{"norm_place": "pre", "norm_eps": 1e-05, "parallel_block": true, "schedule": "wsd", "decay_shape": "linear", "steps": 10254, "dataset": "wikipedia_en"}
MLP neurons of a small language model. Each row is named by its layer, matrix (gate and up: input weights) and neuron, and shows model dimensions 96-223. Each number is 50 + 10 x the weight over its row's rms, rounded and kept within 0 to 99. A neuron's up and down rows have the sign that makes its largest values positive.
After each neuron's rows, "fires after" lists the tokens most often just before its 100 highest values on Wikipedia text that the model never trained on.

L2.gate458:51 58 66 32 59 48 50 52 50 51 55 40 52 48 55 53 43 37 40 51 40 70 45 54 36 54 60 46 54 69 50 48 49 43 42 49 65 25 43 57 60 58 50 64 42 32 49 52 50 36 71 52 63 40 43 57 49 35 48 58 41 56 42 40 44 59 36 44 51 38 51 52 50 68 61 50 72 52 53 43 56 48 70 51 68 44 53 53 59 60 38 50 55 52 39 41 55 48 59 43 40 66 61 60 43 53 52 48 46 31 58 62 59 75 52 55 58 55 42 40 45 63 35 56 65 40 38 32
L2.up458:46 58 55 66 73 65 44 62 34 46 47 58 34 60 51 65 43 45 55 55 44 64 49 61 49 51 56 40 67 70 24 72 64 61 56 70 40 53 66 52 63 63 54 44 49 43 49 44 54 46 69 46 39 68 61 45 47 36 46 55 47 55 62 59 42 45 40 46 64 47 59 51 36 50 53 72 55 54 56 62 51 53 33 51 51 35 53 41 45 53 61 39 42 48 49 56 55 47 45 62 45 44 65 38 45 73 39 46 37 39 59 58 68 38 59 53 49 51 73 44 46 47 56 51 53 50 52 57
fires after: " R", "eng", "att", "ir", "our"

L2.gate6:41 37 60 42 64 30 52 55 36 48 52 43 54 49 40 61 42 44 50 47 50 54 66 48 58 50 50 58 46 44 34 68 38 79 49 48 50 45 56 43 61 55 32 52 36 68 50 49 47 46 37 43 53 56 49 37 58 39 54 37 57 47 45 46 48 56 61 48 58 50 54 62 51 58 58 44 50 43 65 39 31 61 61 49 56 35 46 33 57 48 46 47 54 36 58 52 36 61 55 60 55 68 58 63 52 43 45 26 33 43 77 44 39 38 48 48 65 42 45 38 44 67 47 62 54 40 64 47
L2.up6:50 43 65 52 41 57 51 46 39 47 52 55 62 55 62 36 47 50 38 52 42 60 55 42 52 62 65 47 54 37 38 48 51 56 45 45 49 61 36 48 43 50 50 49 70 41 41 53 54 46 48 63 52 50 49 51 51 51 67 34 70 36 55 33 42 27 54 50 52 40 66 45 55 44 67 68 32 31 53 44 35 49 43 60 65 52 38 33 39 43 44 57 64 56 40 43 54 67 41 43 45 43 40 60 54 60 52 41 49 56 59 55 37 33 32 63 45 28 53 42 43 49 58 44 56 44 55 46
fires after: "i", "it", "in", " n", "ur"

L2.gate226:43 33 59 43 54 48 77 59 47 59 63 29 44 36 56 52 52 44 46 64 48 32 42 35 57 46 64 50 43 39 60 59 52 63 65 55 49 63 41 43 40 48 37 37 54 57 50 45 50 56 39 41 49 50 39 53 56 48 47 52 51 35 38 32 47 66 28 43 30 57 56 59 45 50 55 55 52 43 43 65 58 65 52 43 59 36 47 35 53 43 53 57 60 52 37 43 39 56 61 54 50 59 42 38 55 37 50 64 52 39 45 49 27 56 58 58 50 36 44 51 49 69 48 48 42 38 55 35
L2.up226:49 46 49 48 40 50 50 54 39 40 57 32 46 26 53 43 47 58 62 62 54 28 69 33 37 39 53 72 48 42 52 46 63 53 53 44 49 42 49 46 49 50 39 63 40 61 50 32 44 52 41 44 66 36 48 49 65 51 50 50 44 39 52 44 30 59 52 53 61 54 48 42 56 71 36 48 49 38 54 53 55 58 64 42 50 48 55 35 54 15 49 38 40 53 29 45 31 56 57 69 63 59 52 35 71 55 39 50 54 68 45 52 50 44 55 57 54 41 57 46 51 48 49 56 44 59 42 37
fires after: " N", " \"", "-", " un", "'", "/"

L2.gate394:59 43 54 49 50 40 53 53 67 50 50 48 34 62 39 45 47 36 46 53 54 47 49 42 30 44 39 47 53 53 42 41 44 44 60 60 44 32 66 37 36 54 40 50 45 61 50 43 47 46 51 49 42 34 41 45 57 38 52 55 48 41 50 72 43 44 63 61 57 54 44 31 44 47 36 47 49 45 69 59 52 47 46 48 32 54 53 37 60 68 61 43 26 38 63 73 35 60 43 42 59 57 44 52 57 33 52 58 42 40 57 52 55 42 57 46 56 47 50 64 33 38 61 47 70 57 44 61
L2.up394:35 47 49 59 53 75 56 36 66 62 40 33 62 52 63 42 49 32 62 34 51 58 39 30 42 40 42 31 65 76 62 44 56 48 43 44 40 34 52 50 46 40 54 46 42 57 56 40 77 45 35 37 55 40 29 51 57 37 56 54 62 44 41 66 54 48 60 54 55 55 50 69 61 50 52 53 43 52 56 44 45 33 54 59 50 55 43 42 29 50 57 47 38 57 53 61 51 56 66 52 52 61 52 56 45 56 32 50 48 62 48 37 61 45 55 47 57 57 46 50 58 59 68 47 55 37 51 47
fires after: " Y", " be", " H", " e", " ne", " "

L2.gate417:55 47 41 38 65 61 58 50 58 53 56 50 47 47 56 44 48 40 78 42 34 51 38 60 55 48 28 42 49 78 41 47 63 52 63 34 70 53 49 54 57 42 37 48 41 43 60 43 49 71 62 51 49 49 52 54 62 42 43 57 55 45 49 48 44 45 46 56 52 59 47 41 58 47 51 58 39 44 50 33 57 50 48 54 68 53 64 60 46 66 50 42 54 36 63 51 60 53 42 54 42 57 70 72 53 68 43 49 58 47 51 47 56 58 42 52 46 40 54 56 44 62 54 65 46 43 47 48
L2.up417:39 56 62 50 45 41 38 52 31 57 57 45 40 43 54 56 48 57 29 63 51 47 64 46 39 46 58 49 53 53 55 40 47 55 48 53 45 67 51 59 57 46 45 51 56 39 39 49 50 58 50 45 68 55 56 46 24 41 48 59 46 63 37 40 63 39 59 51 67 37 51 45 44 39 55 49 38 48 74 36 45 52 51 57 66 50 29 41 45 69 53 61 65 56 48 44 43 36 59 46 50 61 41 36 63 31 49 49 47 55 53 53 54 38 59 43 49 49 44 57 37 67 65 60 36 72 41 60
fires after: "|", " A", " 201", " 199", " 20", " E"

L2.gate269:54 56 46 37 59 39 42 53 54 50 51 65 28 54 49 46 64 46 28 53 49 49 46 53 46 53 64 53 44 49 44 50 34 66 30 46 51 47 26 43 58 34 43 50 51 53 47 49 59 52 57 61 40 33 53 57 65 58 65 42 67 50 64 44 59 45 52 34 52 30 54 46 62 45 37 52 44 54 45 52 47 51 70 62 47 46 41 63 55 57 49 61 58 36 66 54 32 41 46 65 49 31 51 48 49 51 39 59 47 62 56 37 52 41 46 49 53 46 54 39 55 67 67 46 42 44 40 54
L2.up269:59 50 49 55 41 35 60 52 54 34 48 61 65 39 57 50 60 35 47 67 32 42 60 58 42 51 75 58 60 20 45 46 35 61 50 56 35 44 47 49 30 41 64 50 45 52 59 60 33 64 71 44 41 39 36 45 35 52 59 68 41 50 49 42 56 47 50 59 40 22 71 70 53 47 41 53 50 50 55 54 37 57 68 47 45 45 55 32 48 49 46 66 53 66 32 58 36 52 24 50 55 38 55 47 51 45 51 59 45 44 70 56 66 59 48 60 49 49 52 44 57 46 41 67 42 63 53 50
fires after: "all", "am", "id", "i", "us"

L2.gate167:55 61 61 23 51 44 41 57 45 62 52 52 45 39 56 52 50 29 53 34 48 54 34 58 45 36 49 47 48 71 34 60 38 41 64 43 63 35 22 38 38 38 49 63 64 49 61 40 54 45 39 37 50 46 55 46 37 40 54 59 46 41 55 46 64 66 29 56 37 60 50 28 62 51 45 46 43 54 72 61 56 51 52 47 55 42 49 47 40 50 46 53 36 52 78 30 55 47 48 49 58 42 52 51 49 40 54 52 50 50 39 52 66 58 56 60 69 51 45 66 55 52 51 57 51 42 44 46
L2.up167:56 45 58 39 48 50 39 56 47 57 49 47 54 33 35 55 53 47 53 50 60 49 42 63 19 59 51 46 47 64 54 48 59 55 59 50 57 39 49 54 48 35 63 51 72 48 51 43 43 58 35 23 55 83 57 60 55 59 48 53 39 64 39 60 45 62 35 67 51 54 38 48 54 53 58 32 42 52 40 38 69 32 56 63 47 57 51 44 43 31 64 63 46 55 52 59 38 54 60 55 45 46 51 68 50 56 37 56 57 57 44 48 38 51 55 58 47 55 50 64 62 46 69 60 64 31 51 58
fires after: " d", "-", " D", "H", "at", " R"

L2.gate223:25 59 44 44 21 71 44 59 72 47 60 57 50 50 51 45 57 42 55 40 48 52 58 59 41 31 37 57 58 49 44 48 47 38 36 52 54 49 60 51 39 58 64 45 51 53 50 34 46 63 51 54 53 38 42 34 46 50 55 53 40 28 41 54 46 60 58 35 61 38 63 51 46 40 47 58 49 47 43 42 51 62 56 68 59 59 55 47 56 62 59 40 73 54 53 59 35 43 65 59 62 29 63 51 75 45 46 58 62 54 56 67 57 41 40 71 49 42 48 44 49 50 46 32 34 37 35 54
L2.up223:41 39 72 57 42 46 56 57 76 69 46 48 51 40 44 56 55 43 54 62 47 54 67 44 43 49 47 66 60 41 47 30 51 52 33 51 52 51 44 42 31 63 48 46 51 33 48 54 40 54 64 56 50 49 52 45 61 62 31 52 45 25 49 45 50 46 42 51 47 65 45 45 51 45 51 60 50 37 60 49 46 44 43 45 41 62 59 48 48 54 64 48 56 44 49 41 36 31 44 59 47 58 49 54 44 47 56 60 45 47 24 62 45 37 31 49 42 67 44 39 65 56 46 50 35 42 58 38
fires after: " E", " \"", " (", " in", " U", " A"

L2.gate61:43 54 60 58 49 48 47 54 40 51 51 64 42 62 58 60 64 55 45 64 62 57 56 66 51 34 66 55 59 51 37 48 50 44 57 45 36 54 47 52 53 54 46 73 25 35 44 46 48 48 38 50 47 42 47 43 66 60 44 33 56 25 57 51 42 59 58 34 54 57 44 45 44 66 54 33 47 47 54 63 49 60 30 50 39 48 69 43 55 62 47 53 47 53 53 75 46 58 47 46 35 45 63 36 70 60 63 62 33 48 40 39 44 41 39 56 42 40 57 54 47 57 37 50 48 48 50 54
L2.up61:66 54 33 54 62 38 53 79 41 38 63 40 58 36 35 64 44 32 67 52 56 55 52 55 54 38 43 43 53 44 40 46 59 63 64 61 57 44 66 48 47 36 60 52 33 55 53 56 42 51 46 46 48 61 51 46 43 46 62 53 43 60 47 25 50 68 59 35 52 54 53 47 50 53 70 49 38 45 34 44 54 50 50 67 35 36 39 48 52 46 35 54 62 38 53 47 48 52 53 74 60 42 47 52 36 42 47 37 34 53 50 41 55 48 41 57 56 45 67 55 59 42 68 65 49 44 40 51
fires after: " ", " d", " \"", "r", "-"

L2.gate525:59 57 41 50 44 63 55 48 63 63 39 36 21 40 49 64 61 48 50 58 54 48 50 54 69 55 54 57 37 53 53 59 44 51 45 46 50 48 49 40 46 49 53 58 41 54 55 37 56 47 62 45 58 63 59 58 60 42 61 64 55 42 41 66 53 54 46 42 33 58 32 55 49 62 40 64 35 59 46 57 55 41 40 53 46 43 36 41 46 41 71 46 51 42 48 41 47 50 42 41 41 36 42 67 53 43 31 35 42 42 41 38 48 27 42 51 66 42 19 41 45 44 54 55 55 52 57 58
L2.up525:55 51 43 49 46 54 42 73 68 52 57 54 41 55 59 51 60 50 48 47 63 36 55 60 53 46 39 34 30 55 64 42 44 59 57 65 61 43 39 42 51 44 58 49 34 46 49 58 56 60 56 48 57 72 67 57 62 28 48 60 28 47 46 47 78 54 58 61 26 46 44 47 52 41 61 58 45 58 72 54 47 42 44 47 56 56 48 64 46 50 56 58 50 47 41 43 54 36 61 40 44 62 55 52 55 39 36 50 27 45 54 59 55 55 36 39 41 62 57 41 43 54 60 47 42 42 45 69
fires after: " ", "h", " w", " and", " e", "ing"